Weights of a small GPT-style language model, trained from scratch on English Wikipedia: 492M tokens.
MLP neurons of a small language model. Each row is named by its layer, matrix (gate and up: input weights) and neuron, and shows model dimensions 128-255. Each number is 500 + 50 x the weight over its row's rms, rounded and kept within 0 to 999. Numbers have three digits each. A neuron's up and down rows have the sign that makes its largest values positive.
After each neuron's rows, "fires in" lists the words (lower case) most often at its 100 highest values on Wikipedia text that the model never trained on.

L4.gate116:476521470510548522433525488596468535459511526506492537507448493598486500459532564562523456434502538483439556470470415572569535436400477429522547488481410429495517506503552551526506458548568554456544478545549520401444507444484542432424474505462565522527613421497542451515498432472570531544488509530530446459578511538516563507529562504506454525426466490546500474511580466548570577543433
L4.up116:546501494392445503563440412554499433530477572502532534463493466519477581562534463491414494573472583497436544497603569482440558534449463469463444473536586517548566519437463453537574615597576505425501532469586344558437494509503526412649501425491552539519515551500443495521554495533481502534497478535458412471569505511509460541441553502401474496394538527592532522545558434599490606523473
fires in: "october", "league", "regiment"

L3.gate537:497495533548515493498567502480534518470452520535613478392511540553553561541513513467461524521426586473393454474652532516405524547405523422493552532431494551470488501496456482534406497488566486339391503529447542526441459519449492533494442427513471448484442465485485548504540494477533449440520423534548580470520461511508572483523592577415431556497440554548351487540438530504564509472405
L3.up537:491634510526499475488639524409441508478428522544452517419409474512503597525418510468491503423402463428477460492433415493476529428497531397522442523533535461432451485508589441495467420513419492472530452549497512414471476491534491646500537559448524535479457447497478444456450560487499488450563513463521484467470472547507432483485590536435476545447465540513505487534506486497545566519602
fires in: "james", "system", "player", "peter", "systems", "money"

L11.gate554:468457534576479447556539606448506481462441487541479537462536512493370437490517510514564573508413481453541568532500502516473490463557613424457425435539494432525495502541456534437518470447445505620506488435491494569461440500439454415510428510502412521475527516558585508446482538469500432494471541491464481600448515550548494554487545495500491461492551468472440460511529446552565543608521
L11.up554:530391498547600446553515573520530507523406522563566407530547405543411487489439530512455456513556500512446499487498547531503469498455492592518502578501502546476534548518409479527535493489563505436574481516519525445450519543486522435556569508465543494478599535503468468485533488431619472579485481447469498516452435432537484499558474506547462439504534507421569624476573498413451506516546
fires in: "be", "been", "was", "is", "him"

L3.gate561:528518504547480579533505588451541563465513565503413444597534642545441496502516476434494486440444489583532426557507476443474495583493491601495504510483469524473485568557434399535488581498541448492516575408547424537530509483541458474569543564462444478618482465517506449516546476468451419450399601448555568517501510541529492419548495534426511568456466437509515486495421531441465528444427
L3.up561:649402443395495556652441557491501540422526472450535412442479509541446497422535476520506544524402478530390579597546558482523496465503432504378513499504463492479471496506496526393502492424436526515524523495417595477483428516445506549551484497442470489452490491539538450572521436419415561528569561432504427482497554500510537485558551480489550530506543502482564515512428515598589537559533
fires in: "south", "9", "southern", "education", "90"

L3.gate130:601456532527558482497490584529566475456477500446492493430565497555448533575552532498451439600490537514428490420526492559434540412445510490443558465484526505494446520518514435569513469552534528489491557500584458499481408577452434497474471442472622478560536443559443516453565637561454498529518513445541598527584528584498583583457545671448503464487480461464508450461486483517549497630541
L3.up130:532522511553541434498490535519474471532496569485530561487595482501498482471544520623469433487491489376517394445479426521463517516497543469526413443538449516460447479572518405478442602549555515491443529516502425555419454530555495531517482495504590527583425515516494450474511533553463560551490459488570516483513414446562578558526485502432539569450437531450535518474541477443428526529508
fires in: "new", "them", "will", "national", "channel", "news"

L5.gate117:443433455575528518475446523408491469505414525605494448557605569491417562567597554485511515453486517409423490473462469546373533390528476573522534475512487448521524465444440520528491479532472577549418478531488554500533428531568476507551600441441533503518450475520600460631527434564540535592477562459534518542401526456586521471557496504465542498491591511550435547511443470492432555461479
L5.up117:429485447611558577510452500443544535502435583536567449442567531502420508534580460489528443524579477536402545594505508585480451461496459472503488557575402466521532525475423526544440510612505523492508553533516540536482499418453413457540502513541452504503481498496402417578492380503429589442544406426488531494515441531463558443489600525530551466450538502476436469436435533486448534462480
fires in: "and", "following", "high", "on"

L3.gate585:448505546365484528389499543448516499477587490542447474446575511441436550511505484481478449460518484563469520416498425561484504448474527497556540592573520521543504461575516430563494495561474522455500563495454514527487506560544532521600526515513422516547510453450486410521501453522577443434551555530570431607442504510530512566589499423457514495487482446549535535593600402474522458504535
L3.up585:448495555540516535483426481491459517453566522600504487562431526519429599467501480548467507371550461546500546441615571463480493450442533460430477550563505527499491527417484623562559538535439525590593541586432451504483424464618432412448474642505395492500496468503482293490554517493465416520520467502488573457520494489511490559483553531547590517405470494518465482488533498469495523370537
fires in: "on", "one", "only"

L11.gate304:522514464481353486460418431487524439578465523486452477501389551514597533477559577507475544551561396462499467494470513561499503501477532398420616506548495437470512540504483622490502443510611439452528594462476472384527440506508523537486485446467459546496451543502492500522462512578497577508530485415454441444459474565426404452417544616564557431444503433525416499453570417475498510475444
L11.up304:441486540517610608436576521555504514464494471435429495529551433497481507514551546447519564589494501496483509494532566513512573478456518546573446452503459487532453517546598478521461471530546484361436495538532451571540510532519452607485423427531484566505539530581465512523560462530495555472576396544551484520506580557520441435578561493445398480540539464577496440502445554507500421566444
fires in: "and"

L4.gate696:496550605463576454542504527495461516522477524470423533537516393463431440497444589479482477444528455517568533443517528529471423439518483533605479424463397412575594495448566522443457425482524460481451475548502434574480478527441419582603517471515519406475524518528463449518475546498495423470408520474456504386470462472539502567410521519504494489468444395436476456545507507501521534496605
L4.up696:621542554524496480554571505492458516458426538507500574518492518438431430476444468453521522433494517446501496498466506503554467538508517483535490470449622588537446463401468559505517527574527561543502476399558420537494386498564481553510538520562572472516437518548424512556459612513517563502535427495540423374430461453524454390569424459474555597506526558516491461508466437560539457582581
fires in: "american", "former", "was", "a", "also", "fellow"

L8.gate482:505521535522503511521554434504417484449500526546548438447515522472559545497611474459537506552490521503495423494456480527501534451437513483530546440498568461440465514539474482432477467527446605453431455448534513511480450467451437427467494631611489536457566537468561420484428503531499480459483513407510604387432434540450540534526542502466580522533501501482546544442455494460536440519457
L8.up482:440423522499546472481520404469469565582473430493446546539524505570555501504524564465517475378608484599497449370481499472625521516496491522493563432543561545529569432539441438571565509520445462501462446499444531539573433434392514482510457528545482389486540530479440532573531547610467489480551583583513473479579511453495505532501532476561511508512488466499513625498542465497450561478449
fires in: "his", "its", "s", "their", "whose"

L3.gate435:517538583533467447571370508507418497555518527349350496590474414473394554429569565458530534462481519520564519491512573566626494519454486526511541463547498446523411546519492476443510480545462466505392439627484483527545463507575456407549541547509511488469482428499586457517479425531486488492491583480550534438511491563521473513477526645516403533506552486562506533571437466460484513481495
L3.up435:441469459478542482498471501525517372498551438515406484375489537476374503442387504546494464467511536504517434462524472510549476442454507528573555416524512510493537626578438539460535443440463533507488541480521505487555477490493502554493539522486534505543608420441486558563464460436516483542398533562525500451420470510484442561471563490564471623562512460488506485481549487491495460428613
fires in: "a", "is", "an", "was", "as", "the"

L7.gate385:522502563502507369409535510483532454439465590497550514476508437479472500540520581513611475520579452445439463427542558492533539601513542546559561560493534476516499505503473505570493553393480496366509529472493483427442524546444479448529440484487566499548499505435575617432427493508529529529446401462526502530540557454516501572535520441480500505484468552537383560578482474529463532511575
L7.up385:537382528450481491473549465531545490496504411454496428413497385524506517512530600534496511564543517439427518472450474542431568399590509420392501471509591450532522547432517488578426487484587419518586464408456507462462502463506422551473428479599561495499562484520485521392548476494575571441516560490517588522505515424476540439573537505457522491445442533460449558472497432522495496629556
fires in: "of", "s", "and", "national"

L3.gate3:545450495463610456584560434478514488452449583478476542504488578540488422447474536566463463571399436540482525516495481522428509569539469514537490517482496498455532465473464441552468552483519583536404553460510551525474525480532513495537425565337576547474531583494435544558472473518485549608507494573546457456501479543495527499475548488500484538499444518561413557435484503458440522529485
L3.up3:573424504428552553492543499416514493524417628495465486548515458414478454488519480475491502579389500444436380530503496449508569499510561474528531420482419440516524517440500392434513514455430503473433446490492457539561530495542519546498428512475533603476493618395554525533590394558452512520566435534514505431581460530593504471551505480500435513445501514517539439491451536497544489473406
fires in: "between", "own", "apps", "owned", "sang", "language"

L7.gate661:445455493564557520482536550396423398579519480497511474500545439430539500516441454432466560526422568433520528503565452557455489438492582554482460510470438540586568483412606522545456563485499524560581504546558448541473489468539495427615535553442509429468510524433507534540408515522551445485454565442543435548509485521508621530448484565498452429450554549576531500472537512542519474490406
L7.up661:509500457475593447457520552466551538471460440452520453447533503527462448424470450546562435489486561400555540573510555480499611449541556565445481530630472479513516545518576462528522562450436402496589467538470494570438412403494498479476482446458507419572515533402520534451429440416603513423447524400423551447533478445410396549423419491524488458453515509444461553461471432493463446420479
fires in: "member", "that", "members", "temples", "management"

L9.gate4:557484500420484463493501530417405479434503516423527487524507516552449358489484493521447535579510552480475507479437435548521548486378563511487520463528510601503568476596446501523467565440537516469500611533394502491389518516523519430534524488573502489530540561472425417544443512478363509547452526460484400531530529524569494511419500528529508492528508524513422510575524596585455414549476
L9.up4:489440495493471427487462533554500540454495533478616453457488426489428479559550537492553482473502529574397497543547385449523530467451477512499483581515460549444466558575577464510468546419454539392449482529525482475557481500507503570620509491380440419513473489476463519454534477508550442445557463470407497474404534430520440617483544550476514545497516491491402478504520508437501462454605
fires in: "that", "born"

L4.gate590:493481536484519499509567545422533570481563476580475474520465488443512534523518427478475499424564535512509512492500467556493514433466474360484449470516597548555438518431491446497400573470524459503450418459444532544519534488575490451599448492444426519497485525443557516477489493510524494492445464549598538426417463468582542577550441505536446432475461476602476350517541473525462465538580
L4.up590:579525511553500477492503417456546631527515475516595563491556559400567505566512530481484519491617486556524538480489558496445482560419487554459440494489476528419552473467478532412546539624490520453439492459582540585566427450557492527518511477498460440559556472538494511437473490639460493537512439502543484497480611596476501536399413491459523452504416495473457552459566476416420525497481
fires in: "november", "october", "branch"

L4.gate526:619488577495404484536502569546389485471499481509474544552534528406518481521395476541494543533552546486485542489532467490504540500462472495558471504555544530477514500502462467440523569361508530525430498502567499475497433523446453394443515528514502531501550457637526420580519480491581458490485503545459500492440450438581521528535483538463510484495507481473470401575491532535493410400506
L4.up526:429480473439558605449665470560546497431540546407498513503454501638520530446498518558462472333553545568479441498526519522499522540544531440430446519510476489502529515535517551609492499576559507522524491526443473561534497421514472455438527424495447497496454500398445469471496422618537488454452505413466568524446452525578558542458461432503576551581398448485496529563478518494438490467365
fires in: "have", "david", "having", "way"

L9.gate633:394430471495491435460428465573421472554480567538485507511533566455388482583553558505582451434560452452493551597480485425562500497584511532384532521459531594527444575415548546588486552579447525477527483553488498561453508438455499446551537480484539592461510502437489534426498500622550440448509483453479479463542612492539523489500522485529474461508463563444452427516586488549435500406520
L9.up633:504523413504495508481619443551497495601474475530400417517513508395494425491470516524500501485530477543496544472488462512497475550530597474416505501470619482538400529421495461414424511478463546493544480528440561492536482512538510518561525434462416606479378494456532462507480430461548514519489487567456533418461544367465470447554511473535539443503427425462475450517500508473547477446487
fires in: "october", "december", "september", "committee", "november"

L3.gate601:482508470524467513526550467548561543465482464546489539577504503474497515433523543421578475569500479470538455624545493563507503489479444566493518477468503625511422448518444438544512504423491458488541485451517502508509602471528481406546450513516574552501381539509585474478461490448428568502435553528456574473514525456599417507545504576474454538527597354422421484535486538572561557482479
L3.up601:522553538461513506494494476562570481543620479450450562501493457498563476508494502514476506638486484451522444586495561534532435507408521494499526480469602507586517393474402506485529463534453462470488571499511474419516572467514450503485388502455528477509498535527518520528495387541560534570494558660474554432515539465442395463463488587482518367422513448533603512507479563499410545534551
fires in: "county", "country", "council", "commercial"

L5.gate424:506549568506541479609542556610513525522431476500490528450539562485583601554611488476432495514429609504490531521497523477454460422491490406484504517514488515518420466445562608512529555462522508496466519530511581477493489422480525637508435497458457526436545473519491536417441469453466518534539407397514457445514449538550573518609510528609508531478494486473465458504463475440580476513418
L5.up424:496468552546489510513508519501516449550392496501455605518474551533556528508565567591573528545519569447403432523455532509560527509514481456473430479507442536558526499486522420538411464566513554410472617512490526455529455439545509471531453514585511539470435440461476397471558486453522479536412565547498543479569500471477551487493500445444460492603487561552536493486500447568488564611474
fires in: "full", "february", "died", "family", "feel", "journey"

L3.gate17:449526557497480516493451494525493518564495515487543512453526560480455494471483424537518387491530596542452449577564466454526411521521450412446482509468435572483507535476471489534513543403576532437457548540482593469467471531473569460497530505534556520435414490508579421485431422511506589485520532438506510455456504564474525494509497436544492555565592551644453542427523539571531471466407
L3.up17:488555576537572496490470495649543510471480532510518468446536447443575556579517398560465495553533513458510537493567435533544424487440491457470563469496469462580552551449514463545605437487505476377496495443513471497427534508575588488566565490552430487537433527541501526512441488495539600524452552591485553409436465476463500508588454405469516492536445424552564474422550564464610469440491
fires in: "october", "september", "elected", "joseph"

L7.gate62:485475491463551498531513417533436486449452581494456521465428467418447567514500454492355542445440462468490567506472492521462497536448420478508492478559460445523485491535524449543594439488605540442495519495439400442503505533575540494557413530451507491464573581525444496472539499407507490508435609457524499540513522465528477489555513502525473513498624515500417373557494473465542516563560
L7.up62:525534420459584576466511474498523478397498454478577524481457412551521433564512502517385536444532511524511438510602473500500495553531422526444486500472451481459482475508457411511550472507538499531455539504489523525494562496498516570529493529604464556601442546527498576372497453436440528456467512481514642528539509384549470524440502493494464400497508433411594480468570472424499504486483
fires in: "of", "preceded", "joined", "charles", "joseph"

L3.gate190:434484459522574478439574585545506534514436539465517535485544445448499531449529476503487409508492475482575553530496483499458504508452508575529501489478476439388515362496500430535452519390473466469475439533451485486464455521516486587468604520400556502548579511536518434429513571436529393481461568567461417555423505502445453451488553527509507560430489578488445447580486466487468568567488
L3.up190:509455563601474559450433540607531585550467530489521508519596543510479506533538398607509426482500481524507582513497434512508466505503579560419527602482445500543494362561499495496485541473538477361467483500512464493531500583494507502499581564435603522503538554459442471495475490460561407563583509579546496556504495562498500439523444494541567559441453441504523493533449640455438480474472
fires in: "years", "year", "home", "ii", "history"

L9.gate376:482494528521552440472475532431553484556497485436610541582554609438467495499402502572530441425534459572459555484536520470460572433515409447454496413571450475452492511407532427541480471557483481413583479555547441555435482450475497558566571512507616524470502419542469533525536438485549416493528607501517533485514433494488521573546530472520511511601441465508524464547522441491453431502562
L9.up376:504485480573470593478630449500467506465499517466558536531442512507485530445512637455424473575517512420556533480559482439559508508489509505462503439550495508551527516557468496471536526550446492523499496537549504587462504461437555550462471453498489455480472494557448544506486536504559445583570549471472499546464406421546470399514563520441475470445490472574460552479445514496540532553425
fires in: "for", "former", "dedicated"

L3.gate352:501436413546503557563539504503432479513557495505375501463467482358499479428521480539463479462545567521433436461557525526504485571497479542489477514404612504564611553465525465555453580566529486524487555584459618495491611563642425419523516501460410541541535514467451495402495422442434543482510493517486611514417411494500523459539536503572557554531522507515523501501483493445524537480460
L3.up352:521622493557513470541513511543473536469519523465504478453455450513566510474569483410379539592394606479517391538551490505651538440492501473490579441466547551520450553595488496485462549626415472477555477489552439546454520507520528478536536623530530584510451536400523485524515415551545554591484465517486548522573557430520445509475490510431434517494490522465443515616490472463539477534476
fires in: "been", "be", "own", "being", "owned", "became"

L9.gate499:590435453518528493512553596480479527448437510454563535475462481535623527450540489511537550472571492443450515513471552497452471486535490527517514544487495547590554591534538561478492386492492540508577522507526495500441584531464546474539398521547470632505574380595478556413479561539570500595496428487439421518569530505532537585591455490508528490476443395399496482524438462484506450470568
L9.up499:525512470531560462453470499470543420525469402476516499445549493539595520419501524578592530495513479440474539546474523649526490501548480482501426539509527563370556614584551460533573563496464578559550513526555492414400396472517540571451448556446567532518558547428502517518534491486580522507545615567476479442496473482528462444523479558470522499456456492481472483457489545424457463384563
fires in: "of", "for", "in", "national"

L8.gate58:479467446518463515549501462483438472606577495531605496498441524455570502452559543510473506440398488438508419465415496374506473487456517458487492488571395524445440473505446529481523475541399456475505521458446457625500508579509410530539483502524477589472468559437526458482521450553496501456458526499572518469411536473555547621465503554477460499495531498466560526489502581505502563513549
L8.up58:580503540435434447501447470476466497438455579511528544426479512497510422530471558466412467510499530482531435487453447464572437452369564437450489512525518462445467523525459569465624526427413506451463507458512426506476544532450543460470525539590512534500479485453568496508532486567555412544459485487409556412558524457526518497516490518447505496371584592573583525443501519580503548543450
fires in: "s", "his", "her", "their"

L11.gate679:571522538420476424466489526515550452502479578628452544405494505512497574487459435512439537493537432635552515567545503581498494470473458492475532394489559438494470591445547469426466484533530556473595585480459495476513487491502441471466440437455547550562463529513466461618453520492391465456415460534565501515519515481497456422480510529533481452552438543507541447463543456564552544486586
L11.up679:566593490465511493402424572485601510413480512512527480449480481466524567452554567477539521497654571553558443455493481577635442483451562483571520434533580397514474476420489482515481584527500457365482530457540470486468415509498514441495516507446484596528484562500485527453455520502545493477516460419492458563413445450496487528499586507537540456546413467467416472455418510490477516484402
fires in: "while", "as", "which", "who", "film"

L11.gate551:526487452508537539573539459501495535502465520513546556567547439424516459455499601463454512481486544410543526406490517483565545497485493510516608502501493492502535523426441505500602446460451514444455411464541543544527480516392507536524555460527469528483588521461496531371470499522474459481528473465519518436490523494438625498566571452436522492587462529444482494536585624556439575506493
L11.up551:468470511456544488502498544501380462459521436400474530500345525494517526455524503445569450436598500493482562450466463559483576477473481526606535531581545493576574448488562526481544587584507474457517558494491507498624563510485557446469489557478507517530492562523475500607488516466505468490483550539517591488557493492420464519411552565508429560558523408498462423454479380502461499573442
fires in: "his", "her", "and", "s", "first"

L4.gate532:526547498510495525538432482431492554531524557643509481621624503498568526560487457559558537496542504603475470417427569466610575470537498431538475476481530513456568489497564480477564564456533495496542551555522452524480459531541526558475411507498517508524504543438428531499453534500496431534530452494525482576552499511485460459381386521512502469512483501446488437417516465512512634457455
L4.up532:567544454442559465589511560460602502508509457621383493559515531537506526410458483484558573552472560415447473507464500514476605450533466445561436519499586537575535469413468540590482620530458482529546582544453472500486471567554499500501521499482629465440511510453579486521469535463526458572531408478518477555461517453461542538486565527453510500512493537387490488464549366479476481488470
fires in: "some", "known", "name", "next", "new", "sometimes"

L3.gate202:567521538501435486552540476416419456507552491545488469553499519444498472455486470552491474434616625478500548429438561574490433494503578524485534480437564559472500508456542463571518455491478516424505461479346495522500442525484494521537456487512506571595517578459582466544556543547483463483504515524542433497518511461557506478495462480453540500446489524408571547502439472397493511522429
L3.up202:496545500511548549560464449431657526481513466458582452601509458553489548430497518534487467522453490551490546517518539577528489543469522477411449431513517370491420504487417567524584572423486570484500651475549556455565478479490467493492490480514451504490507492422516437458495450546527476473469533476513530488549438535531457464442467522483530457518414561480454508534513449439444549441386
fires in: "when", "on", "than", "where", "one"

L8.gate524:464515470488514454531430562540503519514556497480439497483461458497479578442448531495561552552476438532599449449586467529540545544575441565476537466456563452442496492543428465422501447530548434520531589475459440484503483480426517563468588518512479496546536471479610463559513589574438573541537579441557399580530521473461490512480574554570481493518504447465561495500500543528492400641494
L8.up524:463494513487585522451491538477526466588541510547566494546558503540475535476485496435456564578554540475454532500468458436661546589650495492456492518425526585509547469465528479495420544496499410513515561484486466505489549515432482437464552425520507568419485506474454572460581427558515489443529548502491515491471505511500631392489523504557492468582478427443514540469507484502489484436472
fires in: "of", "among"

L4.gate676:556596571461520409438518558489594409451433490491484513469564419478456499502511501421477471459481513455522517488534499541523513542510511493575554561488543543582452504454501463513461461509527547411451520515461477558411499449590420507508505464475407453541455539427465517471369537554373493475477508460609501446399494621440496501481528528511573533459541569583494450514499494578624477407544
L4.up676:573546476479421467449474540441466520416374501522487497461528472529461552476505545446418530464529447503537478446507559557557646508499518533548519495516583502529480574577566582543517484408563456517486442617533473441520527357529468509541536484499497446582436511516512517481523452514531470515491471469510463543474446553489520478447429455493560551527442534582622438487538506610537537589574
fires in: "three", "book", "those", "books", "no", "federal"

L4.gate562:559531501502528524520525516501459568529598366513455497493457587523442458480573519464477466473471497514582513452536493466599434426499528469432436556488532478463559468502496500446582505549422477499534488574530501494505442601552490513460569514600499524497431546506568495529545522456533492476390527554452578520527503529551490516565525503495445561462520448535459538530419557508468526574498
L4.up562:578593542581450487478429511433524455398443533585537495486469477439570425493423477594507483540549501477557528464431588449504567513583500488489464472481454523475494519486429520381538522461486508553469463477525536479527474452492493545532527481623471503509526474450479492493563426484541523482488527475471526564535499494592490437492598511557492421447494481447556471581446506367514508460356
fires in: "and", "her"

L3.gate270:602473472506551455511450437423499514494508476508501527524485461526536483481526414515476509530416498516476570424577517441536461456548486509559523517500495531506510424513443481516493546489522543505328466407578474504391501483534428517510615567466423478540538447491517548421492597522539479438471446515514480498478443502497562455467493602474440573384449483580434566534551534438513505456433
L3.up270:529587488521509451475524449499532554573466461497535417498503539546469479574554481504479574503458479513470539514570505403469554512402406403530366400439438489450415466543484426497497443491515557583508558564530498483484466360499509571432547521458540463553547533518523448567505455440518501546630491607459538474475499430515525493468435580447506615519568530476557476494567539489472546496442
fires in: "a", "system", "the", "royal", "systems", "representatives"

L3.gate639:515492559421472519521489483546465510487603485509518528549532505404481542519532464442383555455520483499583586546484463572501512470577466484389600461526513594547461496543457472560475512479475537473457517607499574591489547490577499553545556491465465504437459494506462421509598508469583445455550541590528462576467518488545466481499533501544454505563584426552473447564514469482449480410433
L3.up639:428538472445574465536492573511529446464533540553554490609580511514468498513517455494450456497533394526543459443511508470540638553448487447549471468574470527437529468453447556471557482503491526465527491578519515557575508478503476543541534511633548553629483501421499473466563503479502511465447514510620498534431529485565495533453535498574510486527485404491452546586494514504552548428577
fires in: "november", "donovan", "documentary", "novel"

L3.gate453:551477540571526440574493431415571458533498553395435544466492546499476494486518485441451537504488484508452586537494471484536549593513516499531388543516460529395586510524497455590514453467478520510553507502471485476526482533551403426404512512475565456492526457511519486488517487490650401356497520499512510451507520513549406506517452433468439478500514572517500509602459533471525547561511
L3.up453:387478517455494507522400431477521440560464476460591533497510463523444452525509474544472464554481467450579508553580492450520482514553518611511409581483483474525577526562493509548436478386474460514513572543456576596514541544489496547616549455524417527508546527549486454520637509454555453473498474487527518422578503507575544520468568554531444532546507500440539505549562520492504411500491
fires in: "great", "government", "secretary", "board", "good", "greatest"

L3.gate129:586474515477560495439449521515449587444565457579509463388538511522392409533536431488384525506510552507514476513424498466534497526532518485443501490616466434565527486429533521527560406462455443517550514549508466570532534496505475618527500548437511537522486620498518552517498511546438597577559536410527481487471509522558554489465515513544442517455560543502540542451519503467520537639549
L3.up129:628539501496576485574491506450451481509469526458532572463521479466504529464482407530459503484534531417566535492481406484559408582543562447575397518462477484550539504450522485480477515485451437535583506576554562440521611542461535472481495549583450501477459563566457433479560493456531523562432584413461623501424489424442530515483532500526516499415437458424491537541519356495565461544396
fires in: "of", "household"

L3.gate482:531542508451471463369439482509413482545534513419474440431526541537579517460490577544512428404593493437546445479475532506533528519517412510512495498482371476547511568468491506493538458487518581469563512551460513516534502506530502533518531438407523485483514452495511487589526501549400441475454455411495465511465611550446474418480517537480522491459527528410560518458512514532522532429501
L3.up482:508494480514546546490490480446580501492541560542408510358531515571466464500462589549572491514525474492464547415549517627522530426491577503493432511550574448546485510519484514532427522519520537418552533474450522494441439536504410431461590541558566499556543517555476445465517436539374539548494537472451509479438370421510492473543516397560566596556405470635467457457497499502510436564484
fires in: "while", "when", "where", "as", "whose"

L4.gate36:518514505524484479475469471625499537576635496539535475377458485496477453496480479534482463542525540446538575469535557483526578445531414466539548462531449537527515486467449597548523471428515536478479510439529497490413433504514479478547415535438630507602490521631512514518531457508532519431485523517482425516487524507581476482427604563563398480366477429551473487464439432536545563497412
L4.up36:436608435504561470492481514553413531517468544397484490493416554509463479473424525510483406476530513530522548458536499526526557610630503488504452450497533572399476454512547468466531586465489476488522428531461434424488523486536497437550524522461525497569463435646479442521445468580565522485469505576553541558590467500621493548463506530499501454444584410508508517520558480486516442592452
fires in: "new", "october", "awards", "appointed", "notable", "act"

L3.gate558:459583484491532436487477529553503503477547521525539406462541500519468568476418511434489567514560499420517518514513489466508562452497605413510443478537565579488456479551471602539527458575475582454472472469543359527524500457530452432496467552427536464488495475488539548559410479451568394412505566543537643528482510517546397531470480450507500474556518455551503416435474613496533435535606
L3.up558:456366531482403482456514526456545451564498557501544502461459476541487544457577519516470488532587572528510509517490553499507489573582537406472455431383418539551528578477492410402537506538485520511444478478553544494444482476617508458503498561517512513587554439594481504518442507557581534525472488440421417530503455516474521533452545554496437515484479516473495506461528540484528577555471
fires in: "october", "chevrolet", "television", "such", "duke"

L11.gate577:501570559531542423555507456471465532422502545487529485562473497409558476448498427608443467504487488553501569499456522462544423486490532571417404502536476407510549424416538526525432521474540527496413461409452504564501456466494543479435522474517536461563566529523532504520523447483475397428518540511580580401582482535571477508572424500479495468506455505590469509417456467426524551544578
L11.up577:447516553557551515486509471617551525435429545457605510435494536441474526422493601482550544517483554625577456591546554432442538503562549548552458510582527508558447502612461483486496523479536557484432537541496460517478439454495432533480608487418497534439510444411500473536459414524586496437450586484499560448452480444463463545433480407426548610517499554586548425479581455424501436549553
fires in: "is", "was", "a", "an", "in"

L4.gate33:551445564437525404467413501532450542510502475530565561557432476474407558470471541497495582469522420572532577407571495492522454604518518539581551512449502554451478477438454529565578531503513536513538504503459403502521409540519529424607436578403548483522538491461450554521467469489552459355494557495564509569459499504618452452590448545539523499550523409541489484393524491533532519435546
L4.up33:490624511482517500534551549448539548484528457492450490500466483480518422525485560478469479472570517484490504509510607533411504566575532582658474525507520459486523588478440584449410480433463482487542458509523506484434606532613451434471503502511578429488463485414524507453497550574522410416423511568522602502510527511512515472525444381457486449529509580552525587513515529565482489545512
fires in: "this", "than", "three", "through", "those", "though"

L5.gate174:523476496474581429477529464555556561475467454511469565447390462438411433463602470573489551455522497534583520539576491518480405504458494502474505496500509538472497566535502496572408554595388485408408518509452542468423500455440479524491468466483536455544571532614482492531517477493583453445654546501485539406483543490536522531473564561404460491533465356550399476521468419525465480446523
L5.up174:473441546436521553426544546506484557415497603464502549541436501513412472429522413598506472593476509530466471489505539465523480492481501589473516461549483477508515457470397435536472553454465452522461550507503503476620477525540526426420430521508420435575469486430423615492594508588526506551481493469484461545534535624452462493524505493540577456501481575401527504444606462489577386445480
fires in: "american", "america", "may", "former"

L5.gate495:613495584516473472514477472491485390491550453479537463445469429497556467468491450506500504549567458474480502555430615534561607511580482463453538492537585498502533513443401511536594407577505468633580503592506560460469480537473499445514398434548537528531517488479470491451536435520451496473489575539580469469552443553468500491381538426544568417487420476502569454567448544440588532506473
L5.up495:552433543499466481525553443517485452542529444528510460504567481511522501441532512543499484564558560490463516599471511446533624553571504418501534455527495401521624568501477355562538529564494435484534502464626529538479538585543456505467464413530495547455564530605471484434587514537512536407455437550452468379441542496459455449449573551514482395535500497519530469485555575391642562495535
fires in: "while", "and", "known", "when", "channel"